config.toml
num_hidden_layers = 14
hidden_size = 256
norm_place = "pre"
qk_norm = false
bias = "all"
tie_word_embeddings = true
init = "normal"
init_std_o = 0.00425
init_std_up = 0.0225
optimizer = "adamw"
beta1 = 0.9
max_grad_norm = 0.5
warmup_steps = 473
final_lr_fraction = 0.0
MLP neurons of a small language model. Each row is named by its layer, matrix (up: input weights; down: output weights) and neuron, and shows model dimensions 0-255. Each number is 500 + 25 x the weight over its row's rms, rounded and kept within 0 to 999. Numbers have three digits each.
After each neuron's rows, "fires before" lists the tokens most often just after its 100 highest values on Wikipedia text that the model never trained on; "fires in" lists the words (lower case) most often at its 100 highest values on Wikipedia text that the model never trained on.

L2.up428:506518489534486544495522502489493490457553505517459487498476488577511498501490482528489447491445495490523499488519462535534481525520476500543526550560515495503503510471493483456487532481500505482489489509520479538555491500475516534508487452490484486565500487503556489480508558507504497494465503476459558512493524457499478510477575508488471516485494513563458487472505482489490491498477464492484485506508512523509488499516470507491505522499505477507506514503487439487509515514493479512493498495517475538530509495481473469498520510459515542481467488500458473495505513462511488497468479500539506495498451499499537531495492509510492495498519484517593497507468552499508496539511523482483500512524500512533499505500472535484518492484547483487500473541503445489489487488496534
L2.down428:507527472507472459552516477484533505463512520452516460478464510536491510502529509510493471455459502500534495521508485488499515491491462491516493555497539505544485494491472500548487462504511496492482473545480459505543466482483494491490469507481516519522470489472539502512535492505532489515529492509499504494476514524469476495463543522459514501477474481537507533484522516535503480471502490476490500513522515502547479435526481525521478548457499479485488528482459519519520540489508480562476499535502514567465487460517505486477512528484470488484486508499483468500502497524491505497453534516466539506491507506536484476518503498512522510505505455442484526498537521465487468529502513437559498508499479532518526452497497542523483490515532526518501512525531495465538509474501489
fires before: " to", "ity", ":"
fires in: "due", "what", "according", "prior", "source"

L9.up605:497494507507486491486508509490474517509481538511541472472527510502503496480493492494503532468524510509498464485501492495521541505483577520482492483524465506482512493547504509492518502534514475441551505493514495544496446514479523498479494500496478474507456479509525503472514512427519464490483506486509503543484509501545494487493502506519424477482514534547482477473487519515565490527539497481537498546507511519462479489501479477457526511491501468529511443494516505546506514538462512493486520515532533521511494477486437490513507454541484491535492525520488496480474462499541485458488515523479499511466533507489478503540491513504508507535508505493512465514490454473512512506535498462472505507475542528491482510496481519548485561495474504511462511531495494522455502526448547
L9.down605:485537515518485484474501522519521448500495514514546490508477494492483489507514480506557480492487514497509536441514514477498545477492503526501491486519519532525480508493486477474490459526387498523523503506509505557538537510489546542525509440530513507526498469481496478488509513500451503587461496510502517494483526458483471517507512504516482508504465510462500526498485500522521487498481474493487447503496500496495496510525514504508530511541510504507465500520475564509505465471489502526497516501461501469483522511522489514450536482487478457509515510466503502481442541516483519494467495532480469506526507515506554493509518522539487528526512506496484458485481474490458535528510494517525460495490525462487477522554495502528491485478481521526502531481467500468516470482513540
fires before: "0", " |", "2", "6", "9", "\n"
fires in: "000", "566", "042"

L2.up128:471479537535521496492482524475499491499472497488538474484534465486508495512435509481513517444518493509509508506522469516499503456472507569497454518481502531494535437485534500477449495450502517468503506462511485467469543502500457521487516495509546514490541498522542512489490499490530486485515456474489536494519494481504478508481472510493532495568500506456508511516473518513544558515479468519523506485503475532505503524485467516498489516498485484490436469526507515487495538474497477498473493492510467469494537487514523515493501531533525507557475460495517539480553480483518481499532528509494513499497479496523499491477516472436497526488487464513480513463500549477488477520483473504498501527515525524521505506477479524497512521525549492487423513532468524486469517518526504
L2.down128:513466506499510490466462513463520502528477517470519450532481528509493512464484485499540509501533495499542492550487443526486462470477514517512499501476469556521492509475495530512531499491509515482577546505523487475502491526452462470512516517508520504489499500479549504502531527500532493488551480540486475489472525495452510523496486489537488515509498516526491536534451498450480508486506483518498493444522461494459491494536488534481503453488456475488490501498548522510472514495477516542470513513494457515490502501461543522505499508540508495549496513504539528501561512513460505521536479476487529483492514483467481459526510494499509466478528531513507488498552562509485466532483472536487476476497522505478492489496490493492452480519504508472489479513507472488523497470459531
fires before: " not", " mi", "ctor", " to"
fires in: "did", "do", "sq", "does", "go"

L4.up561:475491463525524514493475543446462498500453503495498485530527464514501489511501516489513491489495517490508484536510470526484476501521509497505466485498487521483515501500459474463515476544509519550508531478505521473495549522498556552485495498494453513530487427517508508489463517572529462516498483470489498538481474462523470497513493516485527512517504511510494489545517463500511516528500511495498466507513515551499483511491475476503530460508499460531527434539471480501557507537500450516470511429525523507528569478537487480496474486527498529515522467506542500475546485522488496520531496515468543494490460496529491500484508513489512511479499490510536480468529517509490487498484464483475514533485496514500498499488461508537478484537493487508511488516478453473502485509498560
L4.down561:537498554478494514504531485516471500502511449536529499475537497521503497532455530505502485556537491488490495482448538482454484490502501477495504518511447497474518472487507498490541548462497518486526485512481503526487503487508465486525505450497520489470498481524488494532487475519510502517520534515462515499486483529503522508492502469436498508490555527516467547519503467481485504455507499506486514531498484480497506499496516483514483536539445458464529518476528522501517478486509529513489517530466500438493545554517527474488520516500516508528503525516491513525522496458494489559504506485514518515488502487496529462492532512514477517474527530501504510478508562499507542453470498515460528443475504526474515499487478467523478522555527470450496466504451527495488470468520522
fires before: " not", " be", " to", " have"
fires in: "did", "would", "we", "does", "could"

L11.up804:492482497524517510535546481484502475507449546511525500537513487493492538527497527510522527487522486486524525473487480493567496527493495478546504508517529470499499468472538500504492513459518452486509513456509505523481509479499529502473500467484454514508494491468490542483521463439494488526507473469510501491497510460489510521477518510470508508472495514506511492486513493522541472459500489474467526518508524548487502490520482514500452523430478465521507537553482517534489505528493548510526525516500501508516498462492453502543473516515516508524459508503492491530523531487478529523538507489488481517495467473540497505462491543447528460491506504504506522447432480513453472527514496465500518529497491488536515489473482493518533504507554474497539490482507461543519442488519485
L11.down804:513538524484571519494492492510547550498471450503497503505493507512530482488499496519523516499483482507498539544511475483501496470488501482484507454545515480481509490532511489514546482517529462509541485486519515466511536525472539473479481508493486464532489502493492519507526476491460525540496481487460474467492496534501485483534484489506535513517476503489505489503522538510538524466504491482505485505500505473460522545489524504478459484518478524541503490491532550516490479522420504511495513487490475503517476489467507460504533511442504481516500495516527471506524490516459464477496468512536456518448482533493544524506513479488543472514549486485502483521498465517451512464501554476552536468521464458473484478525526533485470540482507479497516500494513477547518458493528482
fires before: "0", "1", "3", "4", "2", "6"
fires in: "2010", "2021", "2020", "2013", "2024", "2023"

L11.up175:512492499534489491479506483488496521514470538494488494536562495486472504533530526502528489438461503464485505538495434535552517468504508466530474477503508487514518522494506465496494488533498471520508504535488520534522466524505523495507485492493477504493481503450508465489525534542493510463492479470484543496485530439510521482481484519543505490491504531519504465480544470506525493534544455486471500512534479564469516502504477481502519526489492510536535515523497527464531513521497538486505536511444551538509493525450483478486487493506478484522517462454480515437445524457480524509524541490505493486474517460537534518494509469483471511545516494511505487512526501464483481519485508517483538492499482478523517526505486517458509507512515505515479478518479519496518505494537451
L11.down175:497525529530479512498506474487461484482487525476531507551482534518503458496503517481517517516538544494494488523468489496477490499465562509498500510493511496476517511516500529502507523484480498488515477481484478530502562500491537514520524498511534465469522504510485477538505513498496515514503512483489469480486484514506455478492491531544513486582521527506505470510473485519519534484455519516461530465467497504477487475519473528509539532480540472510484571495491518521486537511435527522501492460498490495499508519529487504457485480507492508486524465460485515489463542472502497515505471515549495518423476483490537440466518507498489533494544536474516487484498499499494496427507473478477439511492508518478507501487506543517455528473516517506490518497490480566493501484463511
fires before: " ", " the", " his"
fires in: "in", "during", "on", "after", "upon", "by"

L9.up311:543480512493526447510525529506485514497510508493551471474529531533485438467452544501505479522511493512515470522530485502508493494471517533507437503515529477502486487514477471494466472531509516490533484514524471499491506541517477504501461549510493489520535493482528498518500496512554534501525470531510537482488554476481452504487496511520525453499543538519478432528497475518530502505498472462551492520534468535533492496497520490495498497497547471498535479521503483515511504470489486519495505461483553521500496486457531487508543451450498471502493522505505508523497481491529485509518499489447516508482518506482510526505488466523489492524442472448494477511533505473520519496512469537490442476509500491461510507486482516480519493507515534515491495497538534473443533512507463
L9.down311:479481512516520473519541499510494480528542472487471465523481515492510525531489469463505497530506498441491515497478546473502483465518482463530496488527454481537501482499499507508482510509489474454514514505530526474550479520480510478513480500549531484478514491503494509504462503485503485549516523482516481472483485490521511486485554502531509501527522545522486550481505523494512541517490551497447498517479527486530471492482471505505504500549537496479533490511516486494532512478473533534499493435491477522491509527472430513474503515511517539472493496497531483522531503494489465465502487540522512460499457454498541477467458494489524481551500466516506510519501516483483481475490489472459507550526494541455469442480489552463485503473526531508516501506517517541476496485520457
fires before: " ", " one", " a"
fires in: "about", "only", "than", "just", "exit", "almost"

L10.up66:525481497501511520479522508494502534491474503497494464471493459456488427502505521488506514491503508508496486496478533503473488464477544527501500494480557522507537477513577515516489512488490506512533486493487501517509523484497501577508477491537497457485569542466489509474513486509511498481475497505488509520497510473547480486501491528490491489495523495532434468482491489489541527503508489487480508519471469511529521472486485484489520471537479457544499514506492510466483541558533479510526530482496505535496522523452507452512543469525513500498454475445455510501489521490502537489535514495536482539479518502450498466535513524511522518488459492520505463508511510495523519487499477503473468487487494484502508492535489523514492530506484514564517489467503429480524498519556539
L10.down66:512503537496496539502470478483507476540487512507539525486543489505519489515471498485533506528501454494468484481486475490509468515517486489489534459482549505512519453457445540492501445536485499492538521522445519502508477518542518493509490503524478483485472504497503487472482507535486513507457504468519452513463520516504480516486447560491501510522543496478542507524479512509463504522527518519496536540480439490562496505464523512520479468504530510497491484519495533569503476492499492486507497494479534491498521585486489529486473528477501510528539493488514484457480541480492488522520517466516458447535505491528520500490481523479468495496492486486532506461522497480512503465526511518492523508540457504487509526465499475490491506453486456465499512505505495555493476518489488
fires before: " that", " the", " it", " for", " \"", ":"
fires in: "that", "said", "saying", "suggests", "called", "stated"

L11.up646:521463499533459523504529483497487526506476530509499478544527530482469468516493502470460504453506519479494422493537491489492507490464553520467504499509503486515495492526526509505502510518497508492516506523487531544518500502512536537509515541495482461540519483496535531491474515533483518466472483484484481550483482468525482472499481498520491444484512532476498493529492496507529445504554507445506479508464432546499487446519495473514528477505496491518499525549479498513501502565505524484534548449514503494463514483498468518501518489489512491514485477464491511448518500486434502483519499534501535508477483512492509485497488490520519503535483534467521510479495523470516486495544462499506497523485553501481511520514538519537511516462467524499500507498533440507512503514513559
L11.down646:492523437533492518485498466475503468485497526490521499510495477507492506470477483481507522488478523503492482482559514498492531507494522490484530442533451470508521536482507476533526504520451506509541504516455528511472508505523529517506503458478490508497487496517544486499506517520534538533485467486475511512431496524501502468490545485470497494508514494472536518486572503491512481517459517477474536488492519518530498516505483458490494489521461529484503464474471501526550492545476522552481534509479499471470489503485519496465493505536512445505495477525467445548482522496475496476556510486490533509431495536505503485502505505514505503493498517497492521521497503421528535508539496493521484538451517509550501516524476486538525447484509518471480503510510507493531506465492493
fires before: "0", " that", " to", ",", " the"
fires in: "said", "00", "000", "saying", "stated", "find"